Part of a small language model's weights: learned positions, 14100 steps.
MLP neurons of a small language model. Each row is named by its layer, matrix (up: input weights) and neuron, and shows model dimensions 0-127. Each number is 500 + 50 x the weight over its row's rms, rounded and kept within 0 to 999. Numbers have three digits each.
Before each neuron's rows, "fires on" lists the tokens most often at its 100 highest values on Wikipedia text that the model never trained on. A number after a token or word is its count.

fires on: " the" 26, "s" 17, ":" 13, " of" 9, "us" 7, " it" 4
L4.up215:501392525524523528469440471511479422486465579558564495557471478512468423586498406450520499457556493532433470476505436526547419478547481597470537522548524572483436444600494499455515518477506472436560425538611478416489512486525455513405454451507525466469491589568599460540528504435483450404531573411527609510390517514462494500602459443420548569566488497514551511498482458603534470468505

fires on: "on" 29, " acc" 8, "ham" 6, "ince" 5, "hen" 4, "ott" 4
L3.up124:381492438488606474524473479457463548470528447449565469494534551556544399449478513520523389569483493503439433527456460454538524412586551444515509517484419521500473501451514520417563403483456489465538471485451537466478468489511531517513526592550578487520511474456475529592526429574477492552599433550542525514502601587497500457550536553493601488508509537552451454531524512523471509560544

fires on: "re" 19, " in" 12, "le" 10, "res" 7, "ort" 7, " of" 5
L3.up63:547447541431533455421572509541496534402542515495504470571539540521450565548502482480498500419468503472578547430468525393557399455395507383480514482485583461463590575500482549445466523451506463448568531531497487442561424453555495595458487588458553499567498555568475435528487563577512448578494531468382514568492535470476468496539475554503590533617552558523440518529441476502529463546433

fires on: "-" 22, "2" 17, "3" 9, "le" 9, "ures" 6, "4" 4
L4.up330:506556482446539468616499459553483457587534552565560508406510483446439447506553498474515409537433488560501478517545565481439400484402473437435498482484462599504555592458498587503550441450542576592557441543540496472485422468516485547497494496455482511469400487501503507541410492531460574500498518375510430485490404583577489447416538521519517542485537507477432427520481530545454553575570

fires on: "l" 13, " to" 12, " been" 9, " last" 8, "est" 8, "ly" 5
L3.up621:550518495493453461494427664568487507496436565586532554531532489403559485478472465428531472457526530607465479503443476535544504513576535447545422474508525451511544504634481555407455495514467475458545441517445541507531520479466499589498535513498502489512561436494439524569527512538468447468586469458503508476390550507500497402459500543570488496518428506511599585474529513439535482379490

fires on: "-" 14, "c" 11, "re" 10, "on" 8, "t" 7, "es" 7
L4.up503:543510463587413503395498544421537449439496493497542591471503459583486562486497453482465471557434491477431527485527531551592509486615522436497488556591553519471470500479526559491470517504544455444522445495478494511572490533409382442390431448409510478514522493562486453587557512496480553459573456439466567474556510463475525410552527440479463446533605523503424583494506425550590532559531

fires on: " or" 31, " and" 8, " mus" 7, "ran" 7, " born" 4
L2.up305:664516452499579462555472678430471531426512417569463479516436482472548446454575498544508485475461537517467496516574501438469463438502497537493621520484518500433541472523464502429470465509542458486520518426514478483490493521495448579472431478483446589526498472455496493497568467503448531488563535550398440550509533576481537544436452527544525460506608474495447426443518498464483542498491

fires on: "it" 28, "ort" 13, "ak" 9, " M" 7, " Ind" 4, " El" 4
L2.up92:549473478455435465353430452539463482424526654462496487457495474452484563493521469569464554497523490492542532475523460465538505546509425565477543437531551406548434472543474594500496541505534466380531521538448466428473569475633483453412481515535487537561468534565469477463559523532447521578530527431467517582548448534578527582511482498478529523476536543437483537498465383539489604541528

fires on: " b" 78, " two" 4
L3.up293:493551464517454502445487491537524422524605537553529528483487518559496456538571502519475483471521561543569488460537414499533617448566598486513575452445516493400502525554473478565524521524573481547424491466602494467517480573393572574487497501464475445326516413495480481564525532554526530580423463474448602456458512491516565494414538497447500462497490501500508442501516510474482494535450

fires on: "-" 33, "–" 13, "]" 7, "se" 4, "W" 4
L2.up408:473507456543481494560511494503506525515489473466504442447591467501538535502418532492465378501531558462436468513472392491541469430463356509603516486556420583582555437525531484481496471526606539498602428512524472518480512418501478519510464428504458438519534513496421503544505454578520550525442496434573549469481472592531467489492495555482499493595530586442521467439433442561473496576595

fires on: "." 16, "us" 15, "a" 12, "s" 10, "1" 6
L3.up620:532508450495475539439543589536462559444544497515509413440531466542449468467511573423430399502555612590513540388573466472550480521459524530503591530590601530526510423451451413523513495460485490566503442480513490494467486447515508481530442495434549428547461496482474455527505557524565538444428540473494433444501471414621506431574457549422483456591529604411533429490557410514524473462476

fires on: "'" 16, " m" 11, "m" 10, "p" 9, "R" 6, "3" 6
L4.up190:604475489462503486376494438489385572444445586493482539561515553490443508437508452417565489452663489453449533565454508477439572570432550496506556493539516488446483485442475563483484467534501528548414518508505574468532571507515569494517515523541516501541451479470523570430576529463512421582524479426480541579460558455451448524504508504456490541474516557483478450520546416540472548433437

fires on: "es" 20, "i" 12, "co" 9, "a" 9, "e" 6, "er" 5
L4.up38:546465463522481547504484514442516523528544473548534498459471500458522517478585476507568450446468438587514501425539490414477433569626540457389540457432534463538484466512481615457507454456564446567648523479469536468546502511478596499517412622546475517474447448585590478480464495472569455536597480510436484468460428592529512521492521488437496469508554493532507414477564507483543498487437

fires on: "\n" 33, "m" 24, "'" 11, "n" 9, "re" 7
L2.up293:406433493584504542509464479516485553483539464474479533495430552449571506431479472657505387440481548624422546550543480541510457419492515571496564461493473452556535449522439545507387516446548461496439428503495545501492629567547543575503431408566483541484470457505508447536519498491520414526477518489490528659530510501510464418475526549504501451482522562492532479533427517615526457464393

fires on: "ail" 21, "}" 11, "als" 9, " not" 6, " %" 6, " chart" 4
L2.up198:400489545494502519409544540526469446555520563488412537471551461433447521564418471524501539536471430455501387609497433445542443464451538533427474408533526587529372457544609545481569556522369550510461488529528460544437478529528496522471514474546493521525472538571446463506528552385577523504373482473486481541548509435460568556537489465506585404557513483490519568495499467567501556525453

fires on: "er" 21, " player" 9, "===" 9, " footballer" 8, " American" 6
L2.up51:597517587483473449601535570598478493444488500451523574543475501462531443508539493484407464501480462563538485420497557533422559524523433456475503466417530507561483516551513431535502457585572464562398468476550489548483489501568519485553501517431443425459506453382524502533562601559461548506460392444487546458486382548579511444434498512546538504467479577501498546521574482420419438512503

fires on: "d" 12, "t" 10, "k" 8, "or" 7, "el" 7, "b" 6
L4.up83:477527508600482572548561514486518557535494408500587496557451550476499486416430507466553492471497536385580511521481526404515520483488677454547536421463511464422495489422458508525526517513438508487538465530473473535463546441450491485362510484516467547493475550466469501510537556481561435458488504420549570480475469524488538524635543480519402558562487419546475567502587542469531549538425

fires on: " acc" 16, " Bl" 16, " m" 16, " am" 8
L3.up491:496537396435512515509529485495547513487487490534443385403522499463460520509474523458432517421575490512454490617549457460503527509487472554537517523513457575441513513505456568554533536506522510510633496527503613511562540556489530509544517442466540432429452471608470478555445556360531526438541490438477522446539449470544494532579454548474475423426493556460430548452479451545507427598439

fires on: "s" 36, "ies" 12, "y" 9, "es" 6, "ists" 6, "ics" 5
L3.up340:525481482477455525582584527477509573516454486495512521467477483464472481511615524387607506560525446493475601456571527479483518344537499489433541507498503444547564600549561546504444427540420470606529506493538469421558478520598540493545483510578486467511437470465567497449435530500443479570538559425500489490451468498559430464393525470497507480420444524573532495534482455557545422458380

fires on: " Ex" 17, "os" 12, " University" 10, " General" 8, " Un" 7, " Comm" 6
L3.up165:549503542451455466448516528490509491474510474494506428480570472542503484580499503504581505525451468507486514500566451502534556562500506437398459514445505518541525439436456509556522497490541572518486485410465379533607425499420396469550523535473564431536485478460415483534580622407551522477525517470512595471563552523497504577570449407461517560512534537490441420482405412500552532563479

fires on: " Ed" 14, " Pet" 13, " pat" 13, " Pat" 12
L3.up466:530519526544497517494545470496465495465404470507484486493438472546456440533440466530552590611503505515570497595393464411432478636604511440497448510505568532500550457496491434552457494439477494432464510478586498516540530497506578486464446477526500571427524488502574440505472518456462466437457470515459524547501528441594549574407514508473509554500546490444439482369524439482365476476543

fires on: " J" 41, " Que" 8, "app" 8, " gave" 6, " ass" 6, " Cl" 6
L3.up72:542550549534520569479483559579529469494463567420498550414497441444574468478507529530493484561652429489449469476526429509486496409437447571498514569498433631432443470485543483562518574560547630521558480482510538427545461468544523450511505467521545547405511472492505610511399490552457485450541426540475437482451516542492457441437519490460490397468507446510555490453501493404551516573545

fires on: " not" 20, "t" 19, "on" 7, "el" 6, "all" 5
L4.up427:522517569483450570524463509503457522523512474464503433468562468449500455504443460513388472503497582520540483537451500438558502528510516484499574489593433520539544481487525422535509529440487538496558432470525425382420491464476508478506382491462531490500531571473428552532558493522510608462596515489506457541504503582535497486564517401547473533503436480484533538481448429528565528565420

fires on: "red" 17, "w" 10, "j" 8, " n" 8, "reat" 7, " N" 7
L2.up53:522491442563509495536525532506505652427584587518546443545612535463550495490522508428455550514587571451470446530484478476422518524474538494595523514408479474556540482437503463368440478480591515463527436498496504519487497536432512499496470495500461488535494480465432488509494539534592438499470548489497429518582510502485492514437467531420524527558530610452437526462577406482622567496469

fires on: " oper" 23, " Oper" 12, " reg" 8, " sent" 7, " str" 6, "min" 5
L2.up188:473532508528579422460420600447571502449475560504552465600517614476475486575470489563516442482487521437407462499475478498518520489400517441532530469559515445462494492586506554418582492468473533387438545500495491474452482573486613461392542469437521506453487449496466444552431506497493510418538493435510469543512485608483531442469444545554623535596513508480562524524508539518539481512453

fires on: "l" 15, "ri" 14, "ph" 9, "g" 8, "h" 7
L4.up431:511480579518486426512478561445459412448491392495461472446532465448500589494519548469407477555547560397457457521471540575590433483543531525491582504467529544564553543495494405425470424449517486497588472405502516463539535473547497540427508431479493528551470530519516554583439492510421552576523497522503537499568511483534566544414538535482480573550536604538461481445554475522498544476473

fires on: "b" 26, "ph" 17, "." 16, "g" 13, "ist" 6
L4.up264:435535566526475465537472492529471506544448516578502535479462509552465486463522512510470467546504504447524502522576442531485530579581458539410479490438527533517473479550487559527445510621516606392404460505606478490491520476305543491407528493503471413515523519492478440590568524528524539457515463501446546405475509496548532430561458422526444493494525442526551501479555482615477492569528

fires on: "ust" 21, " ext" 12, " most" 12, "ab" 5, "ult" 5, "and" 5
L3.up246:414529567539478510535497450515542548523557435450547507488473504452500580395441465464501490535491461474550552518523454455503483431513453435388522469487691511444469452469578527532526477497494571381436542454520512510492497571510563588343471550554467520471523538465445559509481493483506471460498491543446499449449509500449482612438513506529504520558541462425432558465523399505564486514558

fires on: "a" 16, "ann" 13, "al" 13, "i" 11, "an" 5
L2.up236:390501437526633466425541480531490504581537391536556561425525467546551580487542445515538506404467418461480468489430548435528438486539443444484458429616522409515488426504473558559484596432544493509497545497435481559511561505534538557556423499439541469585457545477505512522548485535505377550491427565498450557545566545592505565500552555479466472425493522448527519453553524485567483476506

fires on: "-" 87, " and" 13
L2.up155:655448513528452452575580519485442482459478518493513427466531464436539499551547559486457468505553578474431469544550539448559513472451506472513508525451454527476539428556514412399516471586472462483526494536601544519515445490477571512489443450544481472572444433524481462476538523577478584511458465413569451432468484532320427570489514479460533435430515583454498451542444462556463538570502

fires on: "." 26, " part" 13, " at" 12, " Techn" 7, "ord" 7, " form" 4
L2.up568:524480446513456488513535600395522490465580514535600441471510451364590420481520444460542520540588523524511508539490577513473500502465406557534544413590529506471470535610522569568504469477625539456471496425499517568478469534448566577491488456554486454505495466521456464463530440499446488494470466465551530509514492621564507528424552516467476554560470642489494456443449445484478511512546

fires on: "." 29, "y" 19, "ist" 8, " |" 8, "ic" 6, "ant" 6
L3.up1:452583466489448569463525559641544559430546484484616489535416493570503417360533456543503515542348479469534454509461484404519463490549471555525476498475535421482516471515451490431471493449494556555456515503532462548507587461420491473529551453465553436534582512473535457573548553480484558470578513552518516420541555489595446567462638483505512443518531419471447527434443516486427455506433

fires on: "if" 34, "ri" 6, "ul" 6, "um" 6
L2.up29:461478480488472528551525428496502568465452426571529525450482414548462516481400487526529547386507367478464555487536528461498505523520553491540542590475554481509543502462461466508384383554497506458520618501612528498535462654482561458536504526518491574503533469570480500470508511494465466537545470468510453505465601444476469520527459474493471476467499538468481522545466515532536576600445

fires on: "N" 27, "is" 11, " Ann" 5, "oy" 5, "on" 5
L2.up23:530553364495445508476558418442419406509506480525478560490443478576565467489459533512476530439513569545489551541462593414464475494528464607432552449519507554552633436518477458571519467428429453543516457436518582544542557538480485548577454488528452488574441501587461491502519591566551568477506577527469391383493464529543541491505495514547503473514469510483522437497514507523503519516523

fires on: " be" 19, "ast" 12, " co" 8, "o" 6, "ft" 5, " Mo" 5
L2.up396:461505504475559519436413476518467430464505604548551548520515440513465504559596518599476449447471402479543433557459461523476463436552442504512575438380592459583522548492531557412518431412442535486492491488490536450541483434394449560415479458520531481563553443473531505459513470504521621540453515448508508426517444525488516535609526497508549545559534567557597554551490413445551540444483

fires on: " |" 26, "st" 14, "w" 11, "ul" 4
L4.up88:478575530509526540519546578531473486447556496544545530532523466470543636501497409591408453464558517571382503451499515494475468482497422520425517565466415470474512502510514511523461461404469553565574466530457444521462546519527634505433527413509499423480520472464509552475593595521501406519592500545476493484444535521404448413496597453373488453488496460537426539516527507506462525416483

fires on: "ag" 23, "é" 19, "ass" 14, "og" 13, "ot" 7, "ly" 4
L2.up49:521472558515512549516419477567557536503520526523605466500590449450545566552528445535475422496472530491437444527473410402425442446460488536395541469523468579520470539622497555490607339540551485448461498477606469610554488569550524498420530535529482476459498525420553512541477484522452513445517415462591494436528468473517409490502543518522502557539533467566521491561608477522471536472519

fires on: "ene" 15, "N" 13, "is" 10, " of" 9, "mi" 8, " ft" 5
L2.up204:554560464558555579480567430503429382443513517577516577483498543495503491568503548517456575456450521610440507472450526482503474483493492582548410496538574543567537525513548470477468602419466536477489494540505567576522472481589530387564480511438406499462532517444557489429447572414456544420496507446470434487499497482407552523484431525500548407396443574531511519535420605426470505560434

fires on: "°" 15, "h" 13, " Mc" 12, "ath" 11, "apt" 10
L2.up81:456488407575549509422439572505530422379563332554535513473545503548402480426500575451473517558557444476489517560546573478504469391524527530527463485526548440415458459509593471515476471524506477485558478469464451472402527494530508471486472465515417504487490414565474587483429464548576550581597501484507507496554484512546579461513521509563554483532521436538565461448536456469554469446551

fires on: " of" 19, " In" 11, " on" 10, "On" 9, " On" 7
L3.up100:555495540491460533501551473452623489437480505500514515483464485514440510497492449435570446518476517482517451380485464523476504498486472569524603533423353473506442422489491517527569441517542431580552539480486461485504514473454536465495526524535523497468506499567589426531456554489511441374493496491431586539495537475498509450488505632435430475550496483492409492523376488569498442528470

fires on: " and" 46, " or" 18, "m" 6, "," 4
L3.up167:433394487535572494497454524502481471449491499466506531435515430458559584487513627485483417509480485518473444505539502498557386496503461515441525491490508570459542528534486440451520513467443578477568485519412473543380520570512571477487429511524463481565552507546558512594532540621492594500495471543463491441493488503417443466415461428536530486463497472475413562498416563535488497514446

fires on: " an" 52, "'" 7, " cr" 4, "er" 4
L4.up106:517374474489427487538582511467488564498489510477479470476491502538480570521437565483557461481435470555524582494439449402590480436600551561411470575519522501524528546589491490471459432461549433474582612437557535543421427494518460526488501529579456467496491459466513451504604516524488469559516493410469458548558555527513458465453402444500586475405484575500497548476525522545619514495437

fires on: "°" 22, "ath" 16, "_{" 9, "ation" 9, "th" 6, "atural" 6
L2.up162:426530428524526611513466473494509470465531455526514468410510401392475437445510619487503464501492607501450462634564504436450467484518409582538514494540450546452579568522492504476506497502501498567548466504486495403466498514420546523533551427492566555506544449589439505466585484548445557469521482514457489437526476496513511567511533474519529479474459435462539521407520400542571488497476

fires on: " E" 27, ":" 15, "ive" 7, " gave" 6, "iving" 5, " —" 5
L2.up425:441514452539547489509521548470545536468536542385531491485539480476463521443560442381470486558528487403572500532472465480451458447439468540484508426572445481550502550520481491500566519471495532507480459561551530581481393487583458475511424576528522497562440485468533456434462452413486425517439485417547550419412458553490485472465516486540534534448581502474461572469455533542548443485482

fires on: "i" 23, " occ" 20, " e" 7, "'," 6, "red" 5
L3.up635:480526489512567454468601497471460513456552537552448492446448474504514509473470532506524525484452538436470492489483436467495460461567526526462574433526546494489465461507465580485590442481631556455418548504510578483419512464511495437502484441547425539537482453519521474465480540483455492540507425559485519550459540549511376571439453507493536434481587633427541558495506433440605487572530

fires on: "f" 39, " ret" 14, "ive" 7
L2.up519:491450575513592519438436493484500509504498579521494489519457481464432541437463493505502451470481508427503482489522486539410521462543543467456491431542500509529491484455454499539477474522494481495521515602519442513522517559516601477502391450453495504623578435381483567483583542479419464502427527563425444490423536490518532440526634555553550558509554499407488543462463512609548568493507

fires on: "or" 20, "et" 15, " C" 14, "ar" 6, "ferred" 5
L4.up191:541593501559441469485487549436550507469507497486522537502427561460468532447469471467529571541531556496584486510536447443534444460438514549464463487466519495506518389460501553549446509455498440450562475531482487466410519464558421503553388529470580518565589470490506475512502445416553453497441508550320576478544476549483543478458487515452440456527404547482440522539494446532459533575513

fires on: "ther" 10, "ag" 10, "ach" 10, "ill" 8, "ang" 6, " may" 6
L2.up434:501554453537526500496493485552507425461497492465479473494524450587517454480483472360534476445545482478497500484501449575497452572516567578449603457493510556478491531559522503529541483422455403556527560464527536496559562427421457473491441510466413482574594503502401422555439517531464537489482406543472487519499506576436538533489482513514397424376527474517433466455600531532584453515507

fires on: " requ" 12, "err" 12, " pr" 11, " prov" 11, " equ" 9
L2.up197:534443531516549528461550601548437443497407463501434442495494503474495506462548522512508519554424452440503447560546424481559539491413378544549477536536552402457491408520403440545525511418527569457452539466485609482444557576547554529557474526478432472520409483491559510551507577517492477452610488522474486475547416474519494586428528521398513604552518473491557452484558414480607496495531

fires on: "m" 25, "-" 19, "x" 6, "c" 6, " Total" 6, "ro" 4
L2.up468:448477540553460545461396513495505409491499484562525513423556394401610582507496466452521451519494551537525464519390455588600463596491489551478499475519534464571476521440461409540454500438541507516500424525507529460557498530465367585444512482520519457486509448450489483498475536543464533414548498469551567564576413452502529515443627485531477508429524545526460597450492564454559485360515

fires on: "in" 36, "un" 11, "ill" 7, "ran" 6, "ax" 5, "ip" 5
L3.up554:566471465547539499496498570433529403483554466525468484476467450485458476554429439548500480507562503433502511477452547559587408418515373528505448448521568483447510474546562554606491550440395484449557479439532521512503599508459558570439434430514481493469463558494482559398442561573476515517462497461425583554513506542571533523494462436535544567433506462490497519518505520549555466536461

fires on: " its" 17, " not" 14, "on" 11, "ick" 4, "ount" 4
L4.up25:449445459455488575484506514494422502631471416412504554443536388526579477551412519464455463515414466494521548519442465488476513526440547483479557473502473494639454520490625484494524537463514495583504468462425416579518529522500502476545487493549616438539574575481463506571482585456584539500475531552530510531547555500403418519548498500452531467516460523503404531410483490451558542441551

fires on: " Released" 11, "ed" 10, " was" 9, " released" 8, " On" 6, " In" 6
L3.up426:498545428578472540591427448454592472487547514538515554571455456490529381554511502531500454543486475504480435522483519510408437474540494669406563544491391464527528438542489516451488530469489576454583506442481484455536537527505511486482565557465500522532523487510471479465551512490416464551565498580573546489459469560385474437484462534517556490494455471495447458571506447578476537527499

fires on: " of" 18, "rom" 14, "osp" 6, "elt" 6, "born" 6, "stem" 5
L2.up497:480451548548469446550464455539568464530569500464527525441508515572461448558436542508497424588473479496570436445461423557533419489369517509438545465536456445444541450560556579575553522523538520543516582475443478430433478449594521508443446514428423477531473434450576514597535551478473474508458528518480526507477546395411510507535525496448510429507470542566431484527572438547570470543531

fires on: " /" 52, "N" 21, " &" 8, " were" 6
L2.up371:566497503522544501564543524635443532457514555515568586492469483526503543440528501462593388410459458555520499497458456502536482556455546522610511540496526506563494560468417439419485557450469486490419552471481524588430612446541566462450473455466578530536557498436551582478502525526562473443451435482452483459449444497471505534554493497543524434534498543436476489461472455493459462581437

fires on: " K" 14, "ak" 14, " Pet" 8, "iz" 7, "ina" 6, "u" 6
L2.up159:588491474487502470439603549569589419469504445538493493520474504501417402492516531507491604523510535585474482569465466518535486592508480476486456517540519416475531377522459513438521419438459451460503568544490485467553387437553438542476394480521423471581438437537505519487447453440481609597463524426533500527529509489489489586512603522463478534459404557525602554498583526505481462531534

fires on: " its" 33, " en" 17, " the" 11, "n" 8, "sp" 6
L4.up377:416503648537508548411554622439466529497476522392535453453452494573521466451481568524426494538470497558511541459535431536518434484507565497469462528493507516604469464533499530542496414490551522537526552481466445460478471500519417504527461485441498499506430444455561524484492540555561503507470604452531586545483529475464441494483507454506428408489478446462550574582486463503509523430514

fires on: " of" 36, "it" 9, "2" 6, "op" 4, "ac" 4
L3.up336:528522396440532498451497532532501578468485524439465462460507539429542455475454495505528556492518493540549473455475497529555461362568532500528626508523559529481486398481463422516457453488551475536584470471518460360498407342461485603520594519484476506539485519550525513477441485477612483539447508486531563500501526487547521468449442455556454524447576469564447528554398477596518530481484

fires on: "re" 67, "res" 16, "pe" 4, "r" 4
L3.up559:581499433476525413470564552438425487445489563515554586502467533542466468485503517505446536531467516483572445450450527453628434533551538445497522498501586464514672534459408402402473503487496496528482474435494482411481437563442446506537491527520512500482491545507542444476491612514519534565490462551428535601521474400497608466573553545493526554561516477511521489431494513503488495560441

fires on: "ant" 19, " of" 11, "ating" 8, "ine" 8, "ed" 6, "ent" 5
L3.up244:522651487421447553567461498526515484395485481611550477461461545419612500542407527423495441488382547474467474475582497533569522496456431522513499503517394514518547550602478514532507534526543466502469562457511457503457511492502438566438459500511471491518567450502473452499461597478421514515522480473467581560557520508508521557442490537476557399521425524527563512498488389472499420519523

fires on: " of" 19, "f" 15, ":" 13, " for" 7, "F" 6, "S" 5
L2.up605:480480563488517587489460436636518490538571504518540510462506433572563486503486529504532406489463451471478548584447425525531444553557478574527457517484500476540511506482530608470454474509517451454396569510475538576501536488516526470458394538617581512556505478458483564454524520540407473530430470450515540479555514529424488540477600521401618485506448468407444525456486410469539503496532

fires on: " &" 17, " to" 16, " century" 15, "ly" 10, "arly" 5
L2.up383:499473531469543538489428565620567455445450529521484493516578471464438578523506542529463502417504505531513486459491542419426472522495466583529490533484416488529450528469530564465447516518525495530435496491421470616431548506513497519519543508413538496506621455422450502508520517551547549399579482498454426407511443462505435510492439511572516478518559468541550570466448447486485459503466

fires on: ":" 52, " ch" 20, " str" 4, "S" 4, " Sw" 4
L3.up549:521543540486499509563514464549451483507554524568534404491476535523417457505436638446502533532505471471439488552498558503526515500503474500575452484493487512411445542530540411473505596372515457454431419506552433504495527469523491469419470458388504544519485532518479468667596565502512556537466574450543518465500503524522571427548529537513508369438424514524493512502526371510615464489446

fires on: " a" 29, "-" 29, " of" 13, " as" 8, "on" 4
L2.up439:475495499574474503491616499536463513518449468406534460496512443456462514523593559446519516453491435554485525541497502414520426540514581481577493551527529542515489522530391539326399426544462453537449462560558495431470472506528464434468492587500435522533566465517462439558524640488456450469487452418542503539507471538495474511602525452524515520549482457509500588502525376535464450596461

fires on: " -" 22, "ent" 18, "ist" 10, "ant" 7, "uty" 6
L2.up229:442476515565390558555508559477527504361443503508496501596446453417545541507483464496461656483563469519546514427518494503385430541449565476453488399509519497560512552539460524626498493508465428580528464442519542466513551530512514480383554469492493520472552515497494522491503694567519517497495391478491499453496521530532493538504520472502506412549487476595495452485483407520497485534494

fires on: " f" 17, " co" 13, "ect" 8, " ent" 7, "lected" 5, " p" 5
L2.up55:500526501489350525555407506568359448526527539516531579526455456501519483471547517540469500529469488573496592539521392530537462502464470411474458517534581574534412439498501593525488440526561572505483480557488499479495441474508489504509487571528479526422596505538558601538478503497507493464539611437488478461502482522471448499451524376461569516467464470523539477430565428585603463466552

fires on: "im" 29, "inc" 7, "iv" 6, " Al" 6, " conc" 6, " Bar" 6
L2.up256:440493462548469406508437465557513458421524478460498437465566500472567495509556433525586504401484467498564462483505474546514540463505591550591537575406467556528491494477474438477529485433571445468512598502531539582515559520451555398545497550499458470430563496554537549561573580484590411425547467478505511615508503468573418501551449419474533492459504517404473453543386429521572443602463

fires on: " there" 23, "re" 20, "ebsite" 12, " co" 10, " se" 10, " le" 6
L2.up446:402573463438569523573429463553489501472545568461452487481503464499491546551432587445434487504514499477531446474596351495531469462471543493404368449519498578451515481475438560550537438513478495584447484489493557542554509493380472485597501490464522444533482557472537559538585490544450498430501465379511518604475534492423456451513544507470489573508566534479494435431485573509463478529533

fires on: "1" 22, "5" 18, "4" 15, "A" 7, "q" 7, "2" 5
L3.up353:494518426434477498566504503484500585512555501500428544536422419479378430466398562519550477558474485486450540538484587436526499592536457487550549432501555502461532544519514445472561480576438461574397594488418480461535538476609490496420488501468517446546460455465483493542495503435523503477458520573565478432415447444587510557418600548544588486468516459562544491390428496560483541561478

fires on: "ol" 14, "'" 13, ":" 8, "ident" 6, " Records" 5, "wh" 5
L2.up617:462592495506497488397547347503454533556481494493519566531535510623451461515439540435529530438465445554527536489544457563560480511440513507484449543617498569523498511510484488437502524476495506422431450458485484508604521485594475545510516411581537456521509459502516526578440535441594406496452490553440645596549581507468481450481470501501470605456471454514417534470518554504556505462457

fires on: " ex" 25, " acc" 18, "%" 6, "x" 6, " so" 6, "ne" 5
L4.up165:476459555465381532524495481462443479460535496513494491531400540460473599485500565568449479495459476566380403561539428508509501589524574419509634491496522523487510552493457446464522533429531504572579492517467501413593566449400536584497475451520555442501361544517449599483575514535535439472547487502475449500441578534503433544390575564463527429445551512490449482505530442519517426530468

fires on: "ed" 26, "er" 25, "ad" 20, "led" 5
L3.up528:474634573530534451495510641469496520439450438457480511591501432518451431462558477481549421512451525553524516494525442494444381482583539479570519497578465470476512421574443426436474503490518454519491475472453554392554588535569514531591497557459473519493409458601502461442483511459478575446500485466583437424462611497546542547524523408503412488462437465566490574502502519533554515536518

fires on: "–" 14, "F" 13, " se" 11, "als" 9, " sem" 8, " qual" 6
L2.up173:446556437517473542491492461542429565528476439474507524412502455582581480494486550458454479431483482446496474557428507436423525477485409481541564439476510560446619439450476467506444487531491586525512517495538502421515447457462544544510514501538532576501529522492439462540518499486550500516471527497498527449546480548499368497568545545510584386500521491528539531505576490502444660505466

fires on: "ous" 17, "'" 10, "ly" 7, "ent" 6, "le" 6, "and" 5
L3.up93:540565477457491504459514519496443394580485495493486570410510454550499469471537509510513450475564432485583600477486585493545496546452529476583515479537522419433419513497526536463484477578473483465498507499458542579517488399527604498464503446463501475492526481604460552506417512467507517460496534395631470531588489471437514517508475424489521625611504442555500487506520446422488476601425

fires on: " At" 14, "e" 10, "ts" 10, "h" 9, "y" 8, "es" 8
L4.up204:499411557559423521540544570382492508496480477441545492559527485450456539574614433546511497496559489428416456439531481595433512605529492458506469472506412531507513543491520512525385399513539456581455481508480424495561516538451483461469477476507517509555461488507531524472542489484456529468554438476512515580466521575514483533512568487485455575484481570425469566503491399557583462466485

fires on: "s" 20, "a" 13, "ty" 7, "y" 6, "A" 6, "at" 5
L4.up99:475509439505508578496480564496557561512515503453509503452515441517461486484483422393563527473564546591494579462582600469428537524595548547569564486509491435501539472475563502495533485472516535564550465533435465398498497482453597570515583436490463549530491439499464480505483512476426543501430550600465490444511453495539530414585516441608422519570487498472594466567451502608488474534467

fires on: " d" 27, " g" 24, " ft" 14, " D" 8, " w" 6
L3.up66:506508443492506554519622501479474476448520574513392538513498434493467559457484548409485524458548470456470478583436597432492668412516529495545559439559547461527440511599414498478571518467541486600487534533499504531470498482566498423480590429423529550558489433527473601501478515541552484463450490487520452498439424502486530563494484466523527484563475439546557506551500599560406520535513

fires on: "1" 49, "ap" 13, "and" 5, " this" 5, "us" 4, "2" 4
L4.up389:582566545544496462453538501501436561466470411450529434539469512485572497504512502422537493516579422488501522472475562438498419505507624501380473559415475474586441464523622510510458583531398567460503542547429406411549448452482434494542476541489475430490468520568547477643475475525475530526491466492478473556524449530510531512500514603427551489572578527478547482514443481530510553486461

fires on: " |" 41, "a" 19, "0" 8, "x" 5, "9" 5, "ok" 4
L4.up1:420525553444469538502439512494524521455548453418491402528684480427355537461472529476496543531538491420510366494512504500475552532488495570470545508526584545496568478472470487503545506399504565461488481547523616540519539549502436552591436434494562491585412464481508512512434577568497582497539450436494418438476506454545489487476523475471557534420519510483528501603546517490458440454456

fires on: " own" 24, "ang" 17, "ill" 7, "in" 7, "g" 4, " Art" 4
L3.up548:546536485528482476490512556479466471495452528462455490485449478624588459541478474480559474513488405505499531476563412483497465545524441500455487533485530573541506451564482518454441454453424414521594450451529546430579559563479493547504554548437443479585474490490527564565480494555444509514439436597495565501475606420614510579439467519487511513441517488484499536526521549429560535548469